Part of a small language model's weights: MLP 768 tanh GELU.
MLP neurons of a small language model. Each row is named by its layer, matrix (up: input weights) and neuron, and shows model dimensions 0-191. Each number is 128 + 32 x the weight over its row's rms, rounded and kept within 0 to 255. Numbers have three digits each.
After each neuron's rows, "fires on" lists the tokens most often at its 100 highest values on Wikipedia text that the model never trained on. A number after a token or word is its count.

L8.up194:105116120132152148123135160143157146085140119117110099148154162112113166118118145119221163163111072081110079096130070132139174149120059173073127109074143134160108161114169204126087126156152132136145108052141116123092090135083100096092094071124120104140129099152130156096221118076159159164177127107170133077136129173157067097131156133103079107121152116102121116127164168179108133162156161159114128154149076172152114123165085166119115109105139109102116114172098123136137123194122173161079098117146122122100049138124094169167054124156125094146162134116092142106119085110143224129
fires on: "th" 33, "b" 11, "7" 11, "ov" 8, "k" 7

L11.up190:112088112147105159156111119162082152067125156147087127139082161164127179119127145142102147112112157119106162119122149154150148143133118142170118069164160159146165109112091162132087062164105117148130119127148143108160115103123097074121088234108102145113172177159127162188123131138137163113185097121132127126090133108145107114177133159118129091132129113190115071092190079118096160105093123154146118131116151186102159102094081065133092146133074212072091131063124035169082114140110115088165143163137172116103170152140109177140117144120083110153079062160167133061122163145156117116
fires on: "es" 15, "ist" 14, "i" 14, "a" 10

L8.up668:127135169112178161211137108105211161106139149117143119150141145138118107132135111150152143182169091077118153099142093169168049104130104132146119095149145041141136166117174125151108108156105135167111087119123157091171096173096077108107099156059095102154120151148164188146174185133107133175168079163127140150138101133091111134150140164123135121135130152128095066124102101076090196138160068165110138150097159163121093145100063139127145175088135129145112088045056141161141126144072168076134093139153121179105100088126136166122119140100088124133073104147092107104099191129136136115
fires on: "d" 24, "s " 18, "ug" 17, "t " 12, "t" 8

L7.up444:075076157143174120158170133104147162068132136146139158115135155163111137121099085100138146172141081136122120079162146171187168095163135131118085118131128154114109119120101094146125127157180110158106092166155163090103147175113106096112072185064098075114152101128143144133138136177133178136145129162120153106137118129155079115148158151108126074172216177112126105125115144164053209097170046111141119169125091128142121077077106116097100162143164111087163134113088083152175117233119157098080142128153121140109118088152123153090109125117115139126040129145131095135122142068122076163
fires on: "m" 31, "t" 26, "d" 16, "b" 14, "s" 8, "eb" 5

L2.up75:114070125128098118097132119168182102128107147083099107178173101185081169127119151125103174124130168086125159118089122090141104108137084097183160089112113167137113160105103155141100121137097085120169088140177094137101112123141123142150141167114070155122195105153070130116137129140108129129201096175151175186088077139139163119150182115056035168129127163104084082085155163113106121058118124094125186135117116133094101154117126132075067148102119164158095145155174162182123116185103176129125115126137152221099141192105123146158165111125064121100122134137117137161122121115105178139
fires on: "as" 30, "un" 23, "Mar" 12, "par" 11, "Un" 10, "A" 8

L10.up535:122134152116154138098187118148121157104112139189139096150134208114089111150129149115193150163097080071129119095153148117130118169110124099121171144092140080203107101115147078142107025140122119147131088105150121115170096119141100153131097126109134110135138128125080196093208179129128167114176074124160135097137096164146155107175137117125109101114177131131087059126168125110129175128210144138167163116154061116095113075142121118083171144116137114100106078114080148142102129172089073120137176163157183140075104147112098181103132148122104173106145144121171127119064140061093164108
fires on: "al" 27, "s" 22, "es" 13, "le" 11, "om" 8, "an" 6

L11.up434:129121154165161092135113085140133104118072149041108088144111096115167079083192165092118142114134117143128137161093098130150136165105112101142077164123121143141127143122174163177124162158147113068156152060160167172143162062078124161130132177127121106134099176143134169114129165119174095118159147089167149149126105141066073109154156120159092178190091081143151151136125140151124130061163175099122168129145110195184113132081117070114152123111137132122127092123121162161160138126115167125102155061173074161130078063105048084161124060123122119104160119137100097098112139102141193110
fires on: "ur" 25, "of " 16, "er" 10, "c" 7, "ed " 7

L5.up113:144110177137207135203122123136178081113096115160101185127151095176129158097144159129126112108138160092154117147116135132162102154135133113189161095134118094120106176116131174105117071168080091147133126174126180137112158116130176133153119120117061100112079148150135148104133151108139149174164063159182172135122149085115160119225144095151075115097159089149122136108112116100129171138177084194125139149092125155135102114107079063133111139125114190138184126097144193088125113113091117109156089066112204181123159143081109120134088058133110160121066099137107096112172099114161098113
fires on: "a " 70, "The " 12, " " 7

L5.up160:112127172095162131133103138162180119108134121114099130138160117143198117082200090052190113098139100064121140107137131088130096069146107152073151132134119139119072057134145088132121125122109115145087118063133152137109068137093123146091118141173112127206152131152181115102179121186114120187202115104155165132153137154091126138138142169093091085111137166142070112075098115134100175102195149167173209047130125157167145058123126108129141112160164118120135135106141143082114143156134150210122094104140119172124105110079093122129193111132130126119103118131108112107070170129147126131
fires on: "t " 24, "ce " 24, "an " 10, ", " 7, " " 6, ")" 6

L10.up374:138054124143143150147140154175137157052156080124081135160151135131113160125142144109108150106120099087129086105133082154107183125153098132151168151081092049122128151099131191076092097120141111161151124100160141128144113128086087070169152136198143057133148129152157104147131122199164167196134123087144178106147121134124146068116113099118073122072166181108080136128107175133117123119147128161109168114152052132195105048184107122154119140116118155104105101107139170154107151212110105150152157101089169193099105186126064111141116092121132108102158127121068130130149123138127105123
fires on: "th" 21, "eb" 12, "b" 10, "es" 10, "f" 7, "N" 6

L7.up423:125165154055154127082153124146129051079129070149123166127147162126180174104198154085149120148171121096121102141131149111106119135137072203084135097155119142120131098128120106049132083115110130141090139156145146101095110163146113140114119129157159093192118118139143141088154039106144137184141150160184126172125157173108131161143110198130063084101134182155139108085134126106118186102186152067134142095138129088102144152092143060131123139130201119140163147135142157090117120150140127140065063092095124144131150173111126103163121097143064123155128126122081120175113196070149134152
fires on: "–" 34, "p" 16, "an " 12, "t " 11, "as " 6

L8.up614:067096128140108159191139139102149125100121140173105077149138143165107128134102140097126171115122104124118143077122161140095172124138155144107100111183166089152167143119163144093118121122139137164168101160126108084149088181107107073133062154112097076154149082141129095099097118124137109171134108117135129110137168125094189124152171187076158098114200116140148089094218104178121203161102091141169116173087066147151142141109038100109128119126161162083102134065096115162146150178075169058134110170156142136112129069169138147104107148110089137169097108124181133079127147067101136113
fires on: "y" 26, "a" 21, "i" 17, "wi" 11, "." 7, "ov" 7

L11.up76:109142179104097155085180147137096152076130180093186111157157109116145107139093118108099138139130139128111091028095147187127122142142188127125146124132154122143165077092084112096126135101126076079183103138158121151108117131174144098107169177143127115160104117141113137131148141115172121151186080184135152117119074160142155108162150173143096099172151112186092140153125190115121093154148117133093144109077091145109142153137074143107129136132149159115101126095064069201113126206098131130153177088176084170038111173134116161184151110110125143136099088122137155080047119113074132152
fires on: "al" 30, "ri" 10, "em" 9, "a" 8, "st" 8, "il" 7

L8.up647:080165140155156164163139139141104159174140133166136086139110095113150158132136119098151130112141121134122102126169129096148171136107113111102087093097159152115106078082060137090108123130130139143117106131133135109205077071129154072152104187101145147110163111130107129157148109092122115177162135133125150119129151107113116063122114130040154104122200149141112132081232151151129164144116178154082092175127147078207130144099092132125117129126203116146101163059088094188142138162116114069142110085149212133094122134108142119145186146086116197140050113118161089146089136133080134160
fires on: "il" 25, "l" 19, "u" 8, " " 8, "un" 7, "er" 7

L10.up179:088104109129107148184142087063180143120139155113116096140138111158141160081105118109084143161148136130127095102114097150136101186096153092126161144168096163187122144099136061128109128184144124093151061129200137154125107198102161097089086167096097027140123082170142122107152136182140157136100116191146137124135143105049102066194141116118136118159152123115052101158150105163105110104173114082074122138129112104132101184113100095105131101116104160146154122143145133166156153152115126070100202175165145131107092141163127128178106147122146087194146098142128099141073168103175119109
fires on: "amp" 26, "n" 26, "ur" 12, "e" 7, "em" 6, "an" 5

L11.up370:153039158131099158177119180107125077121128089157096143147143176093183121113137080160108141101106124141133173128129101097161115051128093192096167145113232121152101106141081130084157080126138078135131063124144145212105156129067161150193066107105138151134158129133115153151167083153099135098143111145142128167148158109103145065159152048110142144098100144114161123153158112131082149132128115107149101148115144131158183116127084071125110171075145134095122124107172115130103141135127165138073116100128176130126103158135105148194140126092098150105087137151110109033161098091131124083
fires on: "ev" 23, "ow" 14, "av" 11, "ig" 9, "o" 8, "ar" 6

L5.up39:132080195097189133150084117156172120135114146133135121154171122136121129106157169109152137114125128091140103155148108113144176190153119126118106088127130129132129152064154151160112053171124090131116108140160165124097189099161166108119116144136149106133069113194107164130128123161149140172115112119140122127128133063144067080192130101141049103164123099136063119137164068132135166104123110107075139131104105136149103132127109069106082173116204153165132104131111197115147111152077179086130126139125194173095095144071032162148121108106181131144109093170101118131101123088226127109
fires on: "of " 17, "ed " 17, "ation" 9, "al " 9, "ated " 6, "at " 6

L7.up150:119084136120110135138124180110139123080108107135106089158135144188117138121126112132165155127129099097131118093204115132163202140106098120106097094107127153148115144096154142147085081134140080138149092086140152095158112079131157146087126121114081089171120108140123154143115098138123157091138138134192125158136139152099141167172185100111091149115165163127064106116175138199060141098130142118145141173130104206121101178122111081096054156084189132127108106138103125224084120154126194060141190099175095169089088159203096152156107108145128111123075076155127128117118130119149203096
fires on: "A" 32, "P" 30, "Ar" 10, "par" 8, "M" 5

L10.up747:148006142141111136117129172106106074133153084084165158163168178152104090058124087122133177116173075099113112171152132100187140099172110149119176069173148100136098140099098160129136130147097139194117105117140122119128131063121191131171169126134119131084179108117071178162150120081145137165166098160144149101133137161137117086174127134077184167090089151087141110132163110100119173115165129138157132132048150158083124106148156140102130126148094159133128125104158127128056148152109157122076110126112107163096190112138171110143088128137066121148061108129132162108137081105127164075
fires on: "at" 19, "op" 16, "ev" 8, "e" 8, "ep" 7, "ow" 7

L11.up154:143096135085206109175147209088149165085099104139103124153118088175137115104115086141119142167083151115094151130128104064132079196106081071158133128130194121129107080100055138089083115147080134125114138121141157131131146165117181132172158127113085155119113186147094122186131130148160062123139125147187142114101143111154117121078125080159121098138150154108096140117119125143178139089136159130163157123042169173117090149170133123107160158111137138124069211068076115144112123146055171135149133094184097176096133175124129109149156086116161083153129105132100102081145134122123160095
fires on: "ic" 31, "with " 13, "er" 8, "u" 6, "ter" 6, "e" 6

L5.up408:117133131114144120148111096140100060116069133144091178141157128182141164117089140101135116099130129112151134138097113136165118178121144086184169095127128091125105152087115099124110094185158111142115127148162168168150102070156165077211105136122118125132092133202152201112108128105156160149210054129147192123135164078085166083177127139131085062104142148144116116126095102127111124084143108183087145086111091159166120137117069047130082151127122108119130130086151158162133122157105141129158102069101213152128151189151093139114121132146144140157077067159086107100158107123182162146
fires on: " " 37, "| " 18, ". " 15, "- " 6, "\n" 6, "The " 5

L7.up593:099136162124180184154160113105161189149138181113138174138150153168118133115129125145101137159138170135130142079155108144165097155096171104143067102130181147111066104111125083092094112150134100197104125122122150146183051162120097152103073145108139137134161143149141119094217143137111135126201097185117170110145108094143137128109154218125131130120155136164146131134100078097084127141115132128103120149137102124125134112101095161135099129142136112056091169102102078157107091220100186103123129123163097136115058138162130160100142150105108084105040087157150133079062130095166093176
fires on: "o" 29, "t" 15, "d" 15, "at" 11, "th" 9, "v" 5

L10.up359:166108105129130088197128182157132149068154104124151130162178155135087135116152088160168146154101109089111168092121154101138146134133076113145162136096180111140072112122075208116116069151125122123114111136124161125173106079156091082105097101152110129133104208110095118133152133093104104099120107185107149148125100172143173125162113075174085117156145158104092099117105143147115169078106169084155151088133144113147096128117146128047132079084177130136142181091103190135139127143088113171156118102138165173084136148099109117103159091102107156106134160162145194136067236099069157144
fires on: "u" 22, "er" 16, "s" 15, "i" 14, "al" 6

L10.up395:053131128177083071126092104149100089143126173100105106147127072153148128072173111090146148154125151147120148108149103108159163117101139088138083141164159182172136135114150166140124143128083169114186152160143109132130171131136177157127114190073112113111169134121166145136101150138098091108182139075140140110147137105097093149191175073125151151151072140159153151172108120156116155090067139092115115152087115169161077148076134109090125139102100114112134051089192093178088152138135149092127139092148167138104181067183116129133077075109185086084091097151159103123096082151161167187
fires on: "un" 35, "ur" 25, "el" 16, "par" 9, "er" 4

L9.up690:129152153098084124095160169115162167103165130124142123183147125103109140166145154121118149142217122124129107114062150132068145185144123133120189142090107132124131062107073085109090135158140122152196117080181124156142120113131144150182138112053120043137123129168072136092213099136159107132167095110124149128115160069085113114147091101111093098119187085113073100092184157165096140120155160136086154096142141122136126151140145115112089045121089076141177118116106132171111123130088109133088147134130181152084104150126094151161098107138135076179170109179118136144115086123111206095
fires on: "e" 47, "an" 23, " " 14, "er " 6

L11.up308:154160114051142082114117157169162138123079123141112127123167102125123136143156111147105150168202116120131181117105123100147133145105169098117126119091135215135043114119099109123158137136099099105122205116110124146158123101157141140090080150147082072134095144149148120080125137157113143081146129158148163173137082117062155129141153180185070134134101155099122122082049136129093148136132222098129117086153170124124118154141116124097150123105150098111110122139078189124172115172154156126160084056136219097101103094110061145122151073129107111097098073160096130105107187154154156157
fires on: "in" 14, "s" 13, "at" 9, "i" 8, "on" 7

L9.up747:091126125118150171208136093152109122089137149134123127164138161114180120127133176097107153150103141139128148023135159178113170141123144180109069085084180142134154099066077124071100111173111106134126117141130129129190112131139136131122062182120126125140121115136155125162099131110131123158203102141123131102103109137142121114189135127105073093149225160087172087141093118153100171156102070159146125144085134089138153116105101102091109109141169157077089126074088096182138102163055125132160133134155179142089159161112108137130152131068152185175102101122144123148037110077121152117
fires on: "ac" 18, "i" 13, "u" 9, "n" 9, "il" 6, "a" 5

L7.up294:054103161177137083157126117146187090091122112145112140120136104177094164097124097112072141157105137069128161123183160079164141125135148172127097126078106158141055167113205132196128119158119166117177132175127173168102130096144176151107115138072117137084086124131136120118142180145158143093134128170125131111167091066097099156153088132203135152123136128171089112114092090082133163085126101096158093135101098094170108098056149130130124106094111168168169135194165193097128134172081146080153162125110129211118109123086125141156121064113117159097080150095119103103157124113124143126
fires on: "t" 25, "r" 16, "b" 15, "w" 6, "aw" 5, "re" 5